config.toml
num_key_value_heads = 1
norm_place = "pre"
positions = "rope"
init_std_o = 0.0222
warmup_steps = 231
MLP neurons of a small language model. Each row is named by its layer, matrix (gate and up: input weights) and neuron, and shows model dimensions 0-95. Each number is 128 + 24 x the weight over its row's rms, rounded and kept within 0 to 255. Numbers have three digits each. A neuron's up and down rows have the sign that makes its largest values positive.
A block is one neuron, or neurons of one layer that tend to fire together. After each block is what it responds to, as a language model described it from the Wikipedia text at the highest values.

L9.gate279:100116111132102114110105110084124132109122105171153166141163133142086077110163141145119152128142160109135121125129125081138114160098129094084146134139158145123138119133158147103111109102115131157099143137112122133098148151160121134148127120103150107133138157098101128085145061114103150081
L9.up279:103136102171132112139096133176097128127194129111124169109121125176112137100135103116084153177161175115122130126174103138101160116114105114124132065156166112141100113141083126156113089097104165132104114139102121144125119138115126107108155148125120140106073123114142106102153135115172141127
L9.gate301:127111135126102121103165138105114126103149115132145160137140166103104181118143090166137115097098112139117148131138129097103100132109123132114176146120125108099145131121147178151141154161156141117145147093166117083107140100134142154094140135156121140141134116144130116134100096150117119111
L9.up301:129107116107170095100114124121073113130145115154134148146111123117127115122131129138153100107138135144071159087113103094107114141160158118114078140120123099090128083086136134182112141131173118093150147122100132136096117139121108134121115146135145121108135107150110156105114091137138143134
L9.gate344:089149120136100158116119141170142131103117121139139073139098122117118141183138146117125186119136124141116152129143118174125126079083142094120147123117064119162100149111156117144143129122163118143147113147139104174145103122105154141168138086126187138184164147121124132161139102134156108094
L9.up344:157122095094101143134102117112142139117148158173122127129142097102127145103143073081081141094129160106113083107117124108128153077098123110176132136106112128132081158125124106100128152080091122129129134102125127124147148131139131102149147149086097120154144157145127113113173137181130155124
L9.gate403:103105088154100109129112093141115102149146132112150142092163130105127124126152085142092144132161089122088108148141139131136132107136107080166107115123137112150102104123126142141145107130130106140124130109104134134135152110155184167132106098206160124121117140099078137150150113143108135107
L9.up403:139112129098108127121095138061090082133125147082137138111139124134119102152159151140106153150106117119134127144145129145158044131126161149153124147095166094107111119145109123155121119111162138128161101136108181167111137173182113116172096150127120136104125157146127103156083129143132125105
L9.gate599:091115138094108167174133121117172132111166099118156164128110146123149103123124115150121148155141148129141148169185111139136129101150084113161152169105139115126070149119147158149106145100141129106157115134152103133146100090125125108163153134125086112106183178121170132100131109141096161123
L9.up599:106135131097154128152132125114089151122106129123126137150094132182146139110142130187114107150086138123097157132135185115125150102116090125127088111123146156152134116145142136133085157150143117125125114095122120129128125140102098120188149166122168152113103175138130125155158139132117119154
L9.gate691:155112130126096087144078115149100108144148125142095140149108137156156104121135111147118149173161123133139084105151130132095086101171096080157183120096174139153117119103136121160087120097113116100157175167096145133112165142179159134140116135091129144133126128131115142128135097147096105103
L9.up691:158120093162103125128107116132134117136146126158131105119165119076200144151098151147082159128109109133120156087101134169117143141116116140127156093094113100093131125138153126121187140122125126128168150156165121130122113129167145155143176115154097118125098121153118114114149134120133120115
L9.gate734:139117134123137110123119109111156123168150107123136098143127179112115133129144154144097151138132104132123108155118082149142089137099119124193151125099091077123125146088133105102162111107114144109145123177119137117111102104067123153139115131132094189117130090091079168132127126155149138082
L9.up734:122096115111101104144114136106082116126174149121124163113129141100115151116130165057107138123121081137153117127080105098129149113117090126175115155077178114157115115157118131123119123138066109089096145135138115146157147096108176138093135134148145098097139158139103101173170148146121127143
L9.gate831:153101090126116152100150129149141135110142109134108117173162170141156105130160126136133145171065103122125147081129107115139108130130117096151142167153136098138105150145151177121143189115158130131116094108148118119146122111144101125174123117144077147142141163190115122137168133145133154103
L9.up831:096116124125167096157099103092103128116113149128097163139128122091164154150122116161073141212053112139147177100152130135131089153131165103130138116125087104128163147175147126143137113118133170115137179148147143127085115136139171122132127097106170110093115129146171121151140133137182139134
Table separator hyphens. Hyphens inside markdown table divider rows such as |---|---|, plus mid-word fragments of split words like th-irt-y, f-ift-een, Sa-ša.

L7.gate626:153103087103155083109142133144110139107122101140151133142109136111131116132125127137111133142082105179136119136128141122102130089134126114079095115164131092122126105092144157127098131144118090085116092143163140120087149133151116118167129079145113116090101165113141126149125117155109104110
L7.up626:172130142144129166113113133093094133158124139162110116157153128123144113126139116125094138155073122154072140107104140118155097130090073169132160142137174107145169102119124115113159152161130111110137116130138127134136149111123109126141119109179105152106127120127125100119150133106155168090
Table separator dashes. Hyphens inside markdown table divider rows (|---|---|) right after a header row, plus ellipsis dots inside quotes and scattered mid-sentence words (of, in, wrote).

L3.gate36:086162070157139128130179121114120112134158129156116108093146153107094110089119062143108137064166107135112112149145145151124189150129169159141170120129127158109118105105168144116137114123118111113110153164113162117124083111114172132114126118176144098155135170152080197127129124114141082114
L3.up36:081103110126158117088138138144132140179106149121108162125159126096115078134116095132151115106129103134148102125120121120109127131103161153152141110143140143147081072104152138082142099119128109113139133152113146124073150108130068141167117135176134093176122110106122156155089108144141143171
L3.gate62:127120137104092169146097145145128080142122104138100166121127119118116132099154099089085100080089132107110137120161164150151167132092116075081123124143125133158121110098172127129094124126174157125174122118141146135158149122115111187124169141117126072111111166135138176106111146136103118108
L3.up62:163123108162083082136128129129121062139102119177103113142103117114111119144158129128130124102123125170135140120088126125118194110106104142105160108112093121109124182148113098157101132144152129093109092131135162132115105159095109153160127131153066135123125171129123138122115131118152070111
L3.gate93:145090093137087112105110124113068111096140106121168145095158121136150145140135122132105136112161084117139120111130137171124158145130154126082096115100171116065101110110138159135139140105147141089100164104132129105144112109098124139108167131141125120091102201130117153152162143104142123090
L3.up93:129147121118146116097155135137146158131113105148160123136135116155129138151086135109150095106138176104128126124156158129122185122109147143110118125111132131083153100135111082111140153122160117137119124127127111095093138144103169136137126125108119090110103154124144158136144113154141097089
L3.gate118:128156133144133133132126146116090090120139139155136121133101144126121112165142086142141162101137113120135087139127108142148133123128120099121147142145091121194116123103135128152133130144157126087145111150101179132124120123109168135152164154163114110152120133089127140157142156138130164149
L3.up118:125119151128149118074086119140098131172122134159201122152125128119146092125154154108147115135088111107152085105163097063108111147111146103128122117150117167133116117171160119160132130145155094156093117113128122104101133109157150183157126143156130115144120142142111150119107128107094124117
L3.gate216:123086109159118101135117128132136108187130121150091129119137137128086149137122099081131093125140127111135131140111120122105153132142093125178114119131138139099117097105066112141107119137201103078102124158097136088114130108142116170155079127183121115146112152118102141141122144144072111120
L3.up216:113159110174161137106135130138134159145115134187093126153149141138118163138113164095120101100110130113127111120105098154119157121110125153152140150110134130099103087166150126121110145152115142127132112118142103135140113113105150137099149144134110138097122129117111148138139108164088111110
L3.gate560:127129125099125162115130123112168132154140133118168120142136122082121120149116121105122153123101141173108137123125137139141169109136138100105137125089146111160097131136110109143110122129151160099127084117147118113148098173136136131121167111174132104094119184066118151141114129144133133117
L3.up560:119135132151097121119123149113115076090107138129087142161115104083123154158107143136133131139158129122173140113153103122128146098104173093116104095143137141073128131144158088175112120122121122111104083163138116146114118113154112117165111079129171107088086142173139146154136154104150134103
L3.gate599:109148179128117162118162125124142170149104097166130081118108105139112130163140145123186161099111134148123135101106130172152165086113111144124145157164130112109123140113124082089120143152225098119150111142081132121098115108136135173132125148165140126170119130142128127118148139126059147132
L3.up599:117121120161088086135138101103153072117128144160163117102120108112127116152134160121154151137129127101144131111172113154101131090089126133136165141155137159097172162154116096126140114124162151143124124096143158111139131112148140164078147125127123149146145128125114190154113111144127152116
L3.gate709:170137100091146175097138120113070122173146125158147147105144142091124133105142093152100117139100131113115148108142140128129154139106100160131136135135144124114126066096153148141117125097199158092124169117128146123119125126123134115155130120139126148113132159120133110121103114119069087099
L3.up709:162138131150134170118141119119120121168134166124170106154162130151129116142111154096145102166137116151141069074131085164138143146121126146101093106149141139110137127112125118131149117100106091108140119118141188096105135168122086135143150137133126087109145162130134100115098119109089154083
Title/name connectors and word endings. Fires on "of"/"for" linking office or award titles to their field (Minister of Culture, Secretary for), and on closing word-piece endings (Corporate, Female, electoral).

L3.gate68:131114150142079082108171095112082116119136092101118106106094147101106151147147086156113145138122143117132121142151190122100145112138141130106160164143134110131108133138206146111099162114129105124104144117133148111130131106150135145099158159132166113127122110087116139113139110110117108075
L3.up68:118086132129194145158124084151090157137083144094100142159110093130173157143122139132130144140099139130125162139130141149159126129152127125081111132094137145133120152148107125172117167098088126154096113121138100142099136153120106088165134163106151148093069149142148104107152152122158145141
L3.gate79:136129126094108102145175120123138117110153142130087140164107164118104107091160128159143145139147148120134126155161171090107131155112131157115122162135118115135118134167182173124092167137110105110143166123169121114179157178163159135134143119123121121140113118157119125120134109163111163129
L3.up79:154113115177140092158113136132118093111083106099130106095150127159132132154131116141109134110125130132125125109162121127095117138108128083132135123117110138178165143122135136123156128109106154151168167076154112125160137089107136113105150101131146117081145122164134129085132100074133124126
L3.gate163:137078132146110139127096144136142083113124138112142111081120122112114117150114110121081156185166123113153150099167121128074108154094136133120110147158137120114085149147125131094147127115132163103139113141134129067121139122086138129120154125127140132088106171129147173145145127113087144096
L3.up163:168145123143100154095115091120128098069159130123150114110106098096119134158120104148121136153151107135144127099137115111139104131121144138098141131156136172170089133092109144111175135071116133094124117134150152093109122133138072149159139126126114142085156110145096140151132115108112112142
L3.gate225:093120128120131154096164099103149139147122136126102156134091145121127150131089103132134109139110114113136124160154167134123142117126114130104114159144179149088150106121148154135111152139158152108124154139116152146118116128176149151141149105100142103107125128109106161152179112127087112150
L3.up225:130149141108109160091126106118110111128118112104111116138169135152138163134158138092137109144150121118152123084136118142203123099137148124152102126152108139124131143163135158147118117099158141131094088115170096150122131151115148123172095151124121106103110170133146115109151155105149146164
L3.gate268:122105130157105146128095132100086161144128143111110149103112120115128130150157135130106151156171152107178109112118135142128156155118127159070111150142132112132123123134138147092141090141114118099095124119124155121144098149146074132155138116148111154164123130113105138074143121112131148148
L3.up268:122129112131064125158141114121152126129126129118132111076073133158130129135139131129130138129159142155149110173137114138133122141106142162120156102147137110175096115124121103152152152106153154139124077110133091138139118159144089171127110082130085133093131123134138105112079133138120106090
L3.gate570:149111105149183131096107124137123194114117118141164125120163152137118102101138099118146114122088113088101136139142117104140138133120136118115129110159115110177102172102144159122126114102112129129152109169175138109123103109172109154127124115112112162119168186122143127074085124099118131114
L3.up570:130111144097148131101134157141132164191097167130131121120144148130129123145135129108150154159144158152154092176107143186065119094167140165133158153148111154132168130141111157144103166089116129108138133125152117178104119121146145109145106133147146128187140110176113148123083141146149098120
L3.gate670:144091103127120134146142143129129129131118134064149156124109128130110090144152110135103152146134152185178102097174126112072144121126148138110133145183111127133109098071168143134106117157148126082123146144168152131113145122097092119139141120140151136076108105146105151093153091133111119077
L3.up670:161124138112134132109156105144134137119066168074123179137158142121149134099109130111142104129108101154168173148140158074159106114128132130125140106185120162143127134128121139088119156150113103142145090139145125084150142169145079126080114115106153123149089122116159084137111096135124111101
L3.gate687:117102116126137103126116106130111113118122144158114086165094081102117112174166102111133173150124113160112113140147128114110156123113097150122153128123100135159091134160147119117126124114115140099125135119121083154165155146171116110128137181152146154135112146109095170084128134104105147119
L3.up687:125118130117159095152127114104135095120135151119113141129115117181135103147132105142143138134140144128162109135123103119118113152125078096153129120121159138141152140146055121094126131119090146129130153114118174088148154145111151095086147121086138116180113147126163115124084103137141116158
Number word pieces. Number words and their inner pieces, strongest on ift in fifty, fifteen and fifth, also y in thirty and counts like three or four.

L3.gate20:108069136117105145077083119098106141164146095105150114143146107140136085146145134118094154133107118156131128110086141147135133142154154136109145148115171125144084087102118167101083103206191129138137157116130173126128150113160149133130092079158110105140125168102112129134111107140114130123
L3.up20:181150116136160114107114110134113091135132147123172144084152130109133092126078122125088119154151131154144120112096086141143131119127116159071163115129118112113118091113114113115175140105174164117093152152134146052117140098126126140121113151169136110150086126135121098119166109159123082126
L3.gate35:117068135110115117126144116133139119100160098158142136175153113100097161121146130122085129178171123110197130161111106117114140118136127119151110177193153128118127090114153111135121106116105161110147121110103118120135100113140143153158111141101116137121117152133135133124147138117120133121
L3.up35:149095145073121140131120109073140133061176081114112115138151130111125118103138180071129145101173159073139153121129144104127152141140103126128115152160129173133146122141117105170113141127111148094157135102134116157154101147151153114186119130132097136112159129109150159125103146111181141108
L3.gate83:119119108116165183093126108099110130171114076188149099134135111097104073138165121132093145110118138145081152133148158134139153111120176115060125114124130153133067132106166154137120107087154153116116146107146132158091120143159106144099142106192103103117130154103116122110152072153135144104
L3.up83:120088152096127143105127120154104109163104129154104132098119143117135172137168100132162062109090150134133146131124152149170128097133116125112139168053154079134116106132106113129120159157136114133106103118136104120149117104123135146140132173128103180110161127134131106136126064127164122152
L3.gate95:143114139098149133132140113112142168121119109075134158115098119131120092149133140133120092123123126128114160181122141083154102115113135094167105156163134110157169105139111113111095152127123170114114156100098136124163132129115116126136142107153139142094097133147109122143137107124126134147
L3.up95:135118144136112124150111120114132124132153132091148165133130137144124143131130147109114100149113100119170107128131123140081148102142118088114084113148146095098128137116140120156137115112136136122090102127103132145149082111126134110129154083122102127116101130117104140172151153142139133130
L3.gate334:166133176122121156126127137102074113128110127133170113134139137120087100128138107155127126140112172148148116125127178144083119124111102110125137138095105121128075157132132123141139109111138132119117146134128168091089084136129187100124147152144135173101120168088138165141164081065176094133
L3.up334:160116150117136131109120136134117136112108099150156128185090119117114135124153166100135112113112103147116122155127108129099125141123134124123128148108095138122113087130142134179121126139133132152123124126130104094117119160092148150163198150155097164111107139133149143148165109125172154075
L3.gate354:088122050117043096122117135129126091134121112134168092072124121133126150144113098137106133109115184107114159144145152120141144136098154104099146142092131114144090139060169195116119096132145154098127175135098140167138123117127200137110147131153113081120134142102141167145139136129149120130
L3.up354:135105156134190131151132095128066186135117124144124148132092139126158131102154105104115143162141146131156112116118131124129076138110145117131149155128110156120154064126126118104100114121140116135118138100148126141090144124120126132108192150143136103096131112159122106117151104120135165124
L3.gate422:151109092106105122134095111115074133129138131143122138134156174119126123137131129103130091130122164188121140137135154113156174120133116161118110182109141117130122072106110157132101138117172132109149130165110082108122145134147121118132163112141096139120124108115116103124144086144123099092
L3.up422:129121111141176154140109149117079093144105131136111128120132116111126146149100114171150110102105168142112129166132149115139131127137159133109095118167153131125160105097103124100093151140123150122107141122105136182130124131138142127102171118110159131163097161103119117129083084111105102133
L3.gate714:138115134125106112152103115137110084132102126092098120137122142115103147128145100150081151181126173127179144116168153142142120132112116151158097150138129163122115118107133113167139103133133136095132105115097129121124110123130111117116132159133167100067106128157098165080164117096139154111
L3.up714:110072136136128119147092131121110141105166105133160122097145146141121132138179119070131136137115139127153153107125156122078168122099093093137116127096137137145108097123145089126124090163115153119106085119088101108119125112133129132180171148143129099134131165143165124109153172118095136120
Table dashes and mid-word pieces. Fires on the first hyphen after a pipe in table separator rows, and on inner word pieces, as in pra-g-matism, rel-ap-sed, dra-g.

L7.gate97:102140155117140136149099132141101122148172123116166158080159138106113184163159112093136070161157130132117130125122146119108155107121107071132107131099161148116106127130166094120127170110149147080124131160133174073112108134127176149103114119178104135123120147124127151094163116093116145077
L7.up97:119160130142155170108127160170122123194138150093101134137164144157135145126136151108147127136128149142110105112130145098093147103119159138106135143131125143144096094131148169088118151099133117153115103143124143167106137120096166146151167148105164118101130136136141110070119139120148192132
Ambiguous word-start fragments. Opening pieces of split numbers or words that could stand alone, like £12(1,000), up(grading), end(ometriosis); weaker on "of" in titles/places, table numbers, hyphens.

L7.gate636:087094143143095103133158126114166144115137117137125103125134128132084151134144128176121138136130153135140157115139148130134113124117133149121169112180170090110125090082152108131127157116138184106124119166154077141172117080141171179100111148102111073112120122112139141101098150141108091144
L7.up636:118056140118124066119135127165119121129151110134097107134053112130108182125115105129124129142158155146117100118119125106141154124158098152126135105137130125199160133118145125087118142112139123134101150121136087115101167085139147079137120133152117155080132143153164108167147129132113092152
Quantifier and time modifiers. Numbers, quantifiers and time adjectives that start a noun phrase, often after in or during, like two, both, early, Five, 9, plus table numbers.